Weights of a small GPT-style language model, trained from scratch on English Wikipedia: no biases in attention or MLP.
MLP neurons of a small language model. Each row is named by its layer, matrix (down: output weights) and neuron, and shows model dimensions 256-383. Each number is 128 + 32 x the weight over its row's rms, rounded and kept within 0 to 255. Numbers have three digits each.
A block is one neuron, or neurons of one layer that tend to fire together. Before each block is what it responds to, as a language model described it from the Wikipedia text at the highest values.

Sentence-ending periods
L2.down168:097116166120132134133137091113127147152099196029097102122096133165083103176135119131171105138204112145101125130201149125091130165120118183163161156114097110111141092143133099115126086107130116060177098147125147149157063148081134096191091196085075150117164099166183110093126152110133045139104138162132128169120143124120130124120132109169149123065099134097143108122101111116120165168141
L2.down249:154168074109162061151139139170119124130087110099116092144102172130163124059123222107155115124104134106096076195135100099132066150101150169084144073113143083118175092145141192094147158137080084077127153132182108148099109149150142170138194141128190083123180155103113131130117138123150093115146150140165119096109152127150193103174146155138116150158100110103131117089122096133085148133032
L2.down325:149160128159124129087115105172094143138212119121106175186139152141062142136137101166152066087139111100154078151111126075144114102145132121100125140174157125110070168165118132120156129115166179108167134154120175146131074131029100099134052141123184117165157164138150105255097107152113114169152100116093105146099136149101133129181134160066116159133120143085125134168129076100165158078147
L2.down507:077107149160087165138126093115106132135118117041103147136099137157104103164144123132089085118161080087138150112153132135079135131103121102130118107127141150147139164134111103119127113090137110188127113126105083058158107116156103048161087168043075232097147141189143181129128138127099109139039120109029205140130128087122130074169128105151116132145153070139163142100140124151113125153126
L2.down535:120106124116143095170178048112206070139113164088116130113089115153115077154137118089112121135130117124132122124153143100096078080160147159127139082190116149139156120137089096140141163126120127096114104163133114131158124084100142092117096186128113146077133084174155118134171134107150089156216121157047122194112137115186128112117094135174131077113098095147168114087164171095124162171155
L2.down559:116093079112147074152063134143127139053178113129127134158143048119112123192110128195120103111140075148151060146159128135205113100161141098099136090104142074130102173129064129093099125144133104103178162141133094175114168098101099246149123144075215061080098133117159099149134085170119141097148101097153175144171126174173116162106176134095152138108168174124059188122160141117124191181098
L2.down727:139197091178111166147079175096081110135118130138152053131089171146152092146170129121087125183118138143105046071142104147136129078107173137149108142177083096138107114129084069143116152123188144096103139115109168092095133151181129082115125158079169163082154155129169206119157149168194119072141148114157144075154106093075150086133130115099113140142134137118167149123095107097112140141096
L2.down730:117138084151127127208109098131146125154179128080125095127143187138150112165125128119120134154134128108130091101193167139139184134091135148076123104145096119090155139144200084120115105124100159161122152171162149118125095171097105039136105186106127118181106184132175117126134129142161083133141077137174117136125076120071133117130165122163126110088152098123127126118107126102114200157127

Structured field/header tokens
L3.down46:132132152082104105152155093127119152145146123115110143121064148196087144151127151131103128103138138147120157180166048123123096109139114154117098131182124173115147123129106204120129112147123115155118091113097109188203110167085125173091101117128171094126152141080056136162164118160165168141122117133178159127174090155076128143181086106144116128125134160146118131118158119116105099054134
L3.down101:119114126167100199204154091167120138204101162150188111072102133129091072126150109035162163123138143142092159097090197129118086087170140164143153117124115047112157132144123147135118096125147120136092169141118161139112131180104139177120151086106166170137102137142173114101108170068105145145114144125125144181125179164122093017137113118148097118148133078152125164073114137133139090124191
L3.down319:120096087124129175157129150135133153135141148136101063113106167168077124133080110113098113166128075110130124097118071083144104103158124131081167123129166162152146096102123129159092131136096145131150145145128095112075131137142110128104107126125103199105115087107133116112158112161096126157141119093107181109153154128067125133132138083174124195107126129124059105102102150167139138105117
L3.down362:175144135162181117162126071134138113158148142134099122206117122112139125106135131163111066136155169144103145100123130092123093120156144106162151117116122078137112145135181123113091172194118118125109135174130107131096091097158083120155178126125065145143142179186086127114148153128082145159188121134105136187087089079124144092129068168135138083125107141117150017121162109127129104153059
L3.down416:080121107161181117190210190128167139128066099134133132138167136116114093117105152131119137083102108167103136110134140119114131128115120099117105124104164125171120088166098107165119114139114141125109116124087105130136139103134128137146140044174093127085151075076127139094066125148156116121131114135134138143119038112171118106155176129099176085063154118129157093046114110128135115146220
L3.down495:104138112194161111129083103117142028061069113121128107133149122118138088086134105128142088129140066123142118088174097108107184153081097104173125089048111126106147083191144112103102154123086113132104125135114096130105151094066148159105071122159089140096180129124053133100152183171118128154087128159106127139106121120106110181125167127090146122164160129093137143142141105124143161124217
L3.down617:159160096099116152120128171122138149122111115174100126129083156122135129127112165103168130138080117138131090083175125152070150127035131153076143089097126178163125155112113135133118142129134132121162146138183122120174152151179091083106119105161096180092170153084114161152133062134158057157121117101131133127087169141122170107158129125123105149207107079163129181085111110023161136110098
L3.down675:094118140162151179096083108054163128194159111107174155167167186147084179113193056167137107115143093103048175104122157076116139108073132160130100057156126126079117101141158157175152143100173142109087118163097191131117130118165109162130139147117095118109198128120164130093125190144124168148095119113136113184119159121094144160121079132106167108138105090107108136130176200051154153156099

First names of people
L2.down244:164156122093158093170140125132184133129127160166152133119074067091117097134135086126091124118108142124154095128066190201116179176128125089167145191123117175185163192080127103062137111119116118133145116146112096101122118141129091053133191135127111117181136093092144136156114179167126161150156096145102124111119147143163074074131148128095111096120162123121125160116119127114148117194077
L2.down261:113146147060170187117132133139112171152112196122115153146092098138074109056106111152136110126098124150109180133125116109089138134161197142145091139132092131112131086132158105129154170196111133141147072037157133101197148117100170128141150136199106105168139150145105166133131147102135142106115139073126125150149125111118115125122099172161195097187117135166093160066135194114120086159182
L2.down264:160128082179179122073106122163159140134127074137149165143119153189115117097166140175112072122161110109109094125143141120071108137124123149119111130156145098160156090176057130058125150116125143102159113152104131165113151127091094203152222162129123134131167127127165114131190125136120150101112128185140131176153113083156157108128109119083150196116128094105157213121110145108095088120106
L2.down293:144083123094130098155128106182138164142129135125193135136065129137139083144185138128108158118119151122083175125175157198100122148131137067098137152123102107117086191098143120171135092156112160165076149108149114157101119171122159126083108189093093162130151135120119135123106092148063162123103104131125136100111116118134150161183157060152163126128160101122046125136145190203141143131148
L2.down537:155155139165104122153163043120237097064092138153105149135185138119117065083117102106118145109116093117076135144122140103123141125127100146121128111165127156141183146153096105128128158138111153167118135110173131109123146155120095121144109116145127162107141165182113084105101066153130153073163073144153189084128137132080134115069128139138149159185127165114141126172160111144186098181099
L2.down634:150177156174046119161088134167117167126109126122174105050037132170160078143119122139149097096129172119159078119098113128141152130145122118136139176078111105158134079058079189138118083098159131107087087115132102161173127126146123109131161127154121136197095109138147101130117097102133176111112156133116147129136108124122140147135131128128073135130084105108168114125088138129119157089130
L2.down739:182119140147122107146138126157151072109114204095102121120189094185088116114133114106084111160123088129147161116117091089122123115120043135127109172097149108100124108092153179096090177154136099084142106145140126143149137132158114103079138141064091213139095117155101114183105143184091126148138137130096128101121160115127165104130092178135158087119130113133147125114121130129123103131113
L2.down766:161122161142077101091158114133096160128139122091171117127095176130083089102136156158046070091163063102097072150145123077110147138145119127122183114163140113166139152126086114142096092134133137164146129164133147113138129133202083094198092125095088149154108075120138111116113086094157158074133147112140147148107162126163180102178110129127152120127093153122078082080162085087104084183093

Infobox and table field labels
L2.down66:151114098140131130123156136141151189090101145079168155156105165146092181200144157122105192127096156088131075094097142115140142136074178103157158131091143116142173177105107161133137108170145110124124115108117116143093107098098120255180166143073105156150135061185138122162088053138098151144086074161091140117129197110077117156139192207122108130120171120091086170131115169138125150135155
L2.down126:108147150165095141121142120121186127149116135083110101129165176108084141121083139125129031142116102156127156150091150161092084141083176141149138162054166133158158136147149126147129081158140120136142141187066140092141134123137123130127116104172169101077193183134211115117122076092134118142178167122179176130071056106098107132157146099175128137088142111094125117090152131088146099082090
L2.down175:141162158185125143140131131139117089101097071181157060086126139168149100103150160141128123125159080113063116092163121108109148131156117193164177067150092136119044106191110099084104070134153149149123092143093159122175108118137141199109107141144120137189137089127135150145077087131139133117122145085132123168120108110153076124146126170105125113147145100092101154149135124124176158174166
L2.down230:068104160138155165140167211106187077073140102079138084148137063104149104172133138159141120119111083143159150121146125138141117139094097121215135145079126145155172182112069098150136146175094167100156137146157135148099077092138113157136126126161156127172114099164098129130126148082035115128150142142124166094123131139090127151106129135149124152192150085115149103105172100166129148086151
L2.down263:090117136145138136107102168128147156111131076125141102078076153129135102128141095068104149151125139155198149121157168082121121220175133112120111067090067133151098080158114155114078097126121162152146118126158106176150112061099119118102097119173114164130165099144094166087178136125103086138177164140113100021067115057125105139054126122072138100108170125132184091090161145084117145079085
L2.down358:127123126111112110100147138135110165115138112158142111094168139136045144127153167103085156148114187116173135138163095119106140148139095133122078110090121077124111166192173136216139125155128129139138046130077102074144134057110089221069140134169072130171138117136182165068184108116105101150064119117178143116110130150076096106130124115162159125141130151126123066116103130128119055128123
L2.down366:134082139152120116138156083119138145214117152139050125148141121166120091132109088183199157140164157120155192160183109115137123066138157159138136095132099114115123145124112113188153102124065137108110098120184092141151097084106068167070091107164132121104160110151118087068152131082153132118134152107125110161117163138133126174149176114115150174091072112109152138162178190138076106105086
L2.down429:125159123144135142118104081131117036178132109104168166114113108096099168188066134093130109112095085080173136124172145097111138109129079107203141058102127133126103071154148125142092105120104151086088144165143123151094163126090137086106105188149120120136107108140178148149104119156150173151127138098135146112202144096154123151165162110143122146122176128095130113078138095106141092155170

Phrase-completing tokens
L5.down510:110133193108121148119153105125154157090127140142136151082122092126117119109155103136140119123119111176124146186162128164156121115166155173134156097106139108158112081111136098065175092124121127156080114087132143083092107134190077073182052142078105157104151087139194144100076166155137113125129164122101100195108137120163205133148133163108139108165165117161126144142141155060116154102093

Periods after numbers
L3.down138:145144132138152110140107100164106133152140148141187069116091123138094113147115142093141115191101141143120099114131154140117174102051143142145103184153139141144119216099159054134115149135083170099126112172144119118178149134122134115088100193110108123101130151119142181152180145186110093164163122160159143140140112093088123093168136160122182122111171133134113134180158088157132183145106
L3.down411:123169143126171117105099128085136094135131108118137142063156100137180127136084123163158150154134087152129154086130006093148123167106099157094159075120162147105111098152086138118117126151147110158117145124094140096139143149136104146183137114115138125139102092146126114111123153065130143153166176100148097172091191008158126102108133117115064167107128127129096142118111130074137063141158
L3.down514:143129135245170137150120093163141132122175147136153117143136079064148126143161154110157113093069161124155176149124126156195058129170080153134132167196134122108102130114126135101091142146133091165079122121156090168173115094157127130182086167067157174164144163098183123153119069135064071093164093152088136180129132128119109125078213112119101124136087100125121128165114134069133167089163
L3.down523:166113136184176091114113136131173140074147183162138178140120094149102107133137172119145160110133173150158149200128100151096189095111102163125078122112091112178112131122126165115098038113124122092130185137085172117105129122174068106136127099125226120088166109093131128147079147145104128164161133113141109139195103087153076149068118138169149105090113094118190123157154122087115130149177
L3.down588:129142146153123061157149121124172148162150166105071145166155148147158095107084097092165127143164131133145209089131122098093119093109162177163100140167139097131115137148079106093121179105114150135119070111073139053091150099069120200134115138156069128151124111119142135059102113121117150157124121175149179091142118107133184133107112057062099154143111110172137112077173123157076120160161
L3.down657:165148181148126195182132115089145093107102120167082105123146092135156111100118150134151096153144143109113148103155220140144132081124070116154099106184069124173078113130107149171158149113105105086129101154099150133146120170125094139116172195095089128135131134091147129144167156120122097139140182091098114124082046125093084096126118120140149122108116149126145122173176184164145133044116
L3.down752:106079159120117145086124170148099138136107146109167177130106155133127169095190122012126157104126080175132109062128133140096149129181199089162112164124131149133148156138112110158128121198123170110076164120154136056146087139136094190191119099108114084161097129138125168150168142126157053067165133158192134125116105127132134121121113118088077173140164160163139102089124136089094145133139
L3.down759:190102147124104067095140119086103113099154100111177046106091177175107097112129074134120124154182130130109128127162063060146099175172091113137183186103110132178135104160115092105086139150164118079169154112111111124082104149114149116171166102167102129103186136150128144152130196174138108116126167143139181124174107095120136099118105098092128157130170133123139162105165168142127143109146

Mid-word "s" and anaphoric nouns
L3.down87:124116127143091100090133137116104058122098147191098105112177135137119135129086086157137096163147169092128076126089151150123102146115163087121112162109101140104095129127132116132097182145135133121096070141118090143108133102164220122130131133121097155123156074141088184147109126122170127104132139049177190236161176164119057111106183106166087104104163121106076168108111150165142102096149
L3.down262:113139184143227165098119122195125096093143152182155079115115153147116151179128158121113120126139053157137176130066169102111135141164142047142085164143142160110122114176094114087119138128134105121133177117114088149113105082142064130152189130114117118102111101085169134120121160137099124145136169110160103137125092135087142154120115046134158142127141131133194109101154110158087097163176
L3.down302:134140173163132087125123126077162102118140147117108120156161093158121111127134186142161097089169123146136113125140147157130116124213189126124101131136137109181116149091121104116105112104147136153093103152081099152100133120112080174161096147121135150093072166163192142176072066122154122091183188105151120116145087128097134128115076087081199105145107087128106080117146137204176072163152
L3.down389:153145199122150105138144126086134142117101159151092143170066129114138169071132120150189107128123117150126134118142105135111122153119085102169157112099128182134155162067116156072152117115157075067135133178122138139135104131173101147151153092114117155124137166088120086076144154107172104079162072088145108204168112118068065123148074144106106131119153120076150122122126173122159191118131
L3.down641:154085075168104096154097173120127128152081172116113117091104157123117127135164107139118190174133143185180145145105134070180097128160110146144092086094116064102143070124095163127114080128144137061150148149096086090129103161139166153194147089117145095119142120149183135163104105126064138102099117102151150107082156161110147174091132115112131144144084136194091181127087097157145121082127
L3.down649:119155094088103144161085147121158118081089069101155142182163162160088129087123093146156124097162147129113092109127101086124116130170146171119090072063130193061084154161121182149119114178115115147157102157140152108123133096153139205172192133101137186117123123148196176085146156114129147135107164112132158117192181067145126101172151132151084080139121138092147145126132128102101153132128
L3.down697:155114181068106162153124138108184121168086127141140115182111219124118097112174115116136126114149081089080137155100087066097044091098193107110155156141114143161128151132111162118140182144107103151062132089116112045079082111094206119180162098142049151159116126151127116187087085172158137098122147118128117162085145128154148106148131113056121150137165141103167126116173166134096137146093
L3.down740:133151140123140035191089087139152124079178136151104048141166224129134118151112152060124109116068191140129166195084134111111112123142047114113178153091180145158061121172099196128141079150170121116150138110113110092122159147109174112164163156157149112113106127143133103146119136191167151116057107153143077168124120167149136155117120143096097125123113149115153111144122161137088079128071

Date digits and after-date tokens
L3.down11:146130142144082114110111095180085084119095143139139119157168102143117184147170041079128159083164150110116140146166125189108135155136125150168146156104125122071132132118161165116158169048171105107155163121182111152128130136119084064078154107118118092125121130107068180141082129156175154129107131115183081114157114148079148132108031137130198094151101132154168101145078134139095126100104
L3.down21:148098139114109102122093125183181101154153173090177134128076183116153132128123151149101117142148139144128131152114053119135198148120135097115105117118096172152109125144088111146110155116116168128157114118192108168152129112048100136125155127184192176122155123095113146136099144128099094115104130136097130168140134130103148157108119076133142067123079150128100134145201101078037127105078
L3.down151:163153118148150175046175152138067177092138115115123131135163161136133129133130163134105131097104177150118112086125058197131160081216182142129082104117139133117188181157116085136142164141141148152082204159154158167121139220133097181090148132076152162066122131136095144152128108138152093118172168107140142092118080088128131059197184168193126139167136096080114138126124139141065094102145
L3.down249:120100133109159140085089142099175060174117122096165081168093104130117123133143186151079158122116182124070140112112100157125151115108150199152116139159115170122205119097103225111148173084083154133199183105112091082191044113118168106111114097149090061174157121123136143128133111131142146145142140124105164186136148107132152114133116168133111133102126126110124189188156144047160121144142
L3.down432:138122151109159057114137125156126171134069082096137110118111147119071132139145131091165166109079109165140100138133167131046142097147165125180117112181118127125121090154097182122076162117107086130117120119138145161190115111155129140160142124140130155074142097148190203139125111203146183115144142122137123127141135183199132089115082072137140144146140088115120086188142159079138077163107
L3.down503:096133144094107087135186114103078098136097108110126072144116124172087175137086136148066159126076116156073110062189129133168124205109159095140189138138094145157123127188106140136157136211098171075169132106166114144141134077162098141105183127162164168150106121081163131099130106074148055064142117140085112147123126156132134098142115075161152148156126175172149094126132064164121122204081
L3.down647:147115090080154099058126164143185100109100135153153139108138153139127090160128142143108103085143158159124120163120110156119140089100124145123073121147176122100128083145141169149096131112112099139203175165161097146125161169144073164182159106094129038165109102179149122172038144114120106078159166120117163184140100108177116133137114178074113120192100150132107127121081100125095146065101
L3.down656:135142097100156139117152153161115135115094139090105101113112114124087141108163098159139142156118099104117080160119116163139115123111167079154068184142094065093190086163176219202178149158069116146136114144100139126173159135093111137123130093125085076117105105089069111128153152097118159021148056134130163162159117179151091123134112105157110149126121094102126126117153066137110135091143

"at" preposition and word-start
L2.down64:131072118083124113086117129157186122135167173132120137103108189134132147153160163158100170131124082116129051174115175179132155164119131084095091130137063149160142129129118159080148132130130115178118120117155112170097130119158101126156142066108118146093094116159067171119099129171103149156121101131139081111219136141169175111159068113148104137145108100148135173134110141114134134129126
L2.down69:186115165190149122138143104159151130073130148161141163156120134187158130153143117124159090080124115155079096172095122176163050172104145127112159121132084132122128179117070129099061103101146152102150118131171161129136106200059122239107135115102125101115141025186130134144133117134059102154158125158115159107130144120163105147140165126129017156166126134114167153124054132088092132124156
L2.down275:121174110137101199110176177127101086119112143154196146188138163113150085113124139134096103127121095142170152190142109142108083090167156091127096177128151135173148142111171081126091108131175134130129141093167132096160136174233150052084129123066129123104165136157095137133104137152131154147142159142159143120102127099216131123084110170124160121130143163134157088098166113166117125095094
L2.down287:167139138120079173125123177115122168107136135173098116154146134175118124104194181111039155111110146156129117158132083165106125175102108096164156141134087152187118144164136143083163152114134168102218149122090141113102111166130129130083082161134149112145190053201087118125143121103158156150120121117116177172110149132123107083121160123199058119180111077170148082107125094145147138116134
L2.down352:147175147109128115167133121124079141128089116118108120137076090087088067135139162131124141124129186174069168101156100125181150176119127105122147149045134126124120176098107130139096133146138119145127166119139166141147155153138112130141104152151167101077124149160139174144093122083141145056096079122115125159104101116166146123125129132173107139091085094101163136138154197096129153147134
L2.down457:107132146106131115129126146132104073125125109171102131134141115121096119085128124139099159118106086147134180077138110142161113131086149136120062174062088115147158112103158125102146122127147144135122088127126160081072178073120125159132081094042151084125135125154115139152163127164088176115133112138122148199117137150122117102099134148091107167168114120110126163125091120132170160214151
L2.down496:158164102132127106160141078119099169162153172109129062175141115115130169135100164173156083111179165119122169114099101143047103144159103129116095044180126207210109130169167156137146091108088095102117118093141185112173176178151106164199149142066141137158084074147117066136112073104172125115125103119121097107154139121136147153144146138134054077114114157149127140138083110109144091152204
L2.down716:136170058109115120104144156115127124152140055106176132069089117158158138097118178127159154101114105143120179143130150100139121123148057119131169190138190165096154161101057090116095154115117192145141115107160119125162111102117143122131140184180186110181156094129105140170185161095161134130138140119135109199148177159125136090106117165145052159090118085135108081111119142133114085182157

Phrase end before a name
L5.down378:061183112134038114131133095147136130094123119143088059137181123138088113085134088152200091143175157084081175100087108080176132111167098091162120122112110183211154080152143175194149122131109144075175120081160110123107103137103108095071139134092062093124103145157165151133126128109093103116123114111135092122187134114148142107098103115136182204156129160108134185134146131144102093076088

Mid-word fragments
L5.down606:129168140105136158081098147161128159111168107184106116107112136095127100121112162090116076135184131145099178135129117127146117129139133174150183121176105145074142128128118159090123122161141123098154115106166177161125114141162070118106131120126074066122069150112096181101086135160143134152132183135102156164109126088083118062135107131143058154135161198112131109163154100186135111122160

Table and infobox field labels
L5.down376:147080132130138157104115173145105097058084155147096075077191124066142097151140154102091115149146146103071165135112166135092146177071112162131082138114135119127089117155135118113151145156128144113159085090084112114163144143179136139113136097136083132176151055108124091082137080087116115061160119139164144128145118082177156141170172106071107147164142125124154133122114108199173110132148

Head nouns of noun phrases
L2.down7:181130178110138098182088107182119081131090156106086114178115098175154215093091186145088108163099146151138060126129140134112136132115148155134104181186133131134151142090169127149101134141082173122141104121109142183136084138104103127096105155160183110081063097144103132135178116079093252064186109084118112119059106139106129081110083120145103133123107151134157149111126115099093162209136
L2.down200:128094117112223159135128111080152138148137102120154136100109068112106162114159139128095100159092138102146138162125105091119126201182123118164110109061126147095193133166153128186090167138133144099135207188080143110112018106179134091158116141188180090147131101198127162119073081167135156092151077134121079170118066126112133125119084159148092134153146095120118144125199091162095138145122
L2.down213:103122160143127121119138133142211114169133207061158104136202058208094106167073105155160110156098135130153101201120120105139163104133158112127140117138094155147105137143111148127118148098068153049169133142140162138133115071144025198082095133046167150088183164109102193175106108068117122109090070155089139135110170119176134133160150126126126134087236128089166169143127135139135118100142
L2.down357:096203147068094114099131124155120157134089120152108084112149103214116107126047109172107072086136103125162097113115078102090143181103119132133164102140058120121100145181123121114171158128104169141115146153133106087110126118129136135166131141095159166124137115132135076117131117155143107114118179123069110107165130154145140203088111071103089140160132209107114103128148097173142144175120
L2.down360:074112171160100115066067131119115138145148159112091140206151167122131146160162128141137094099114110136116118167089162102110152130139070119134139214099200124126171089178096122138103156120128133056102135131126117000159131152131094132147070164109133213153135108152136155108102150156118084129157142159117086102120090129129127147151088179134159168066118105146144134179140147115079097111140
L2.down543:117154100152112112154066099162118099156094145162181156087137111041101155179088124170129116117136095135133125132090115078126173107141138082158163122131065141128101162121108134149124096140122141127114085118143135155181121139129091114156145134139148129146155117090132125120090177114140139118166109162086121177111129176112123158145107158156129146166139113125127139076129106079104100122130
L2.down546:133168096155156132171168159148153081123111122169134155103143081195119120105066142133102144157167143134114088093183128136144142111174159125127147157121159146164154099170066101116150128145184172124091094165100149150121150135120097094097121155132168102118148116096125179125098108121069151107158160111080130116102141138140165081074093076131147147160102155095137072100060060119087151094165
L2.down735:178152171131067111160131134145094157099077124118168164113075150117123029162124155130136104135131150114177052214097150166190148133097095133095157168153053074152165149115156142174148160105129166070186169131108164169069109137122138145142111174075173104121138090099165126091129097130057178115166146095132186228121097097173144130047164167048059095137058113118096150150096122137119153082161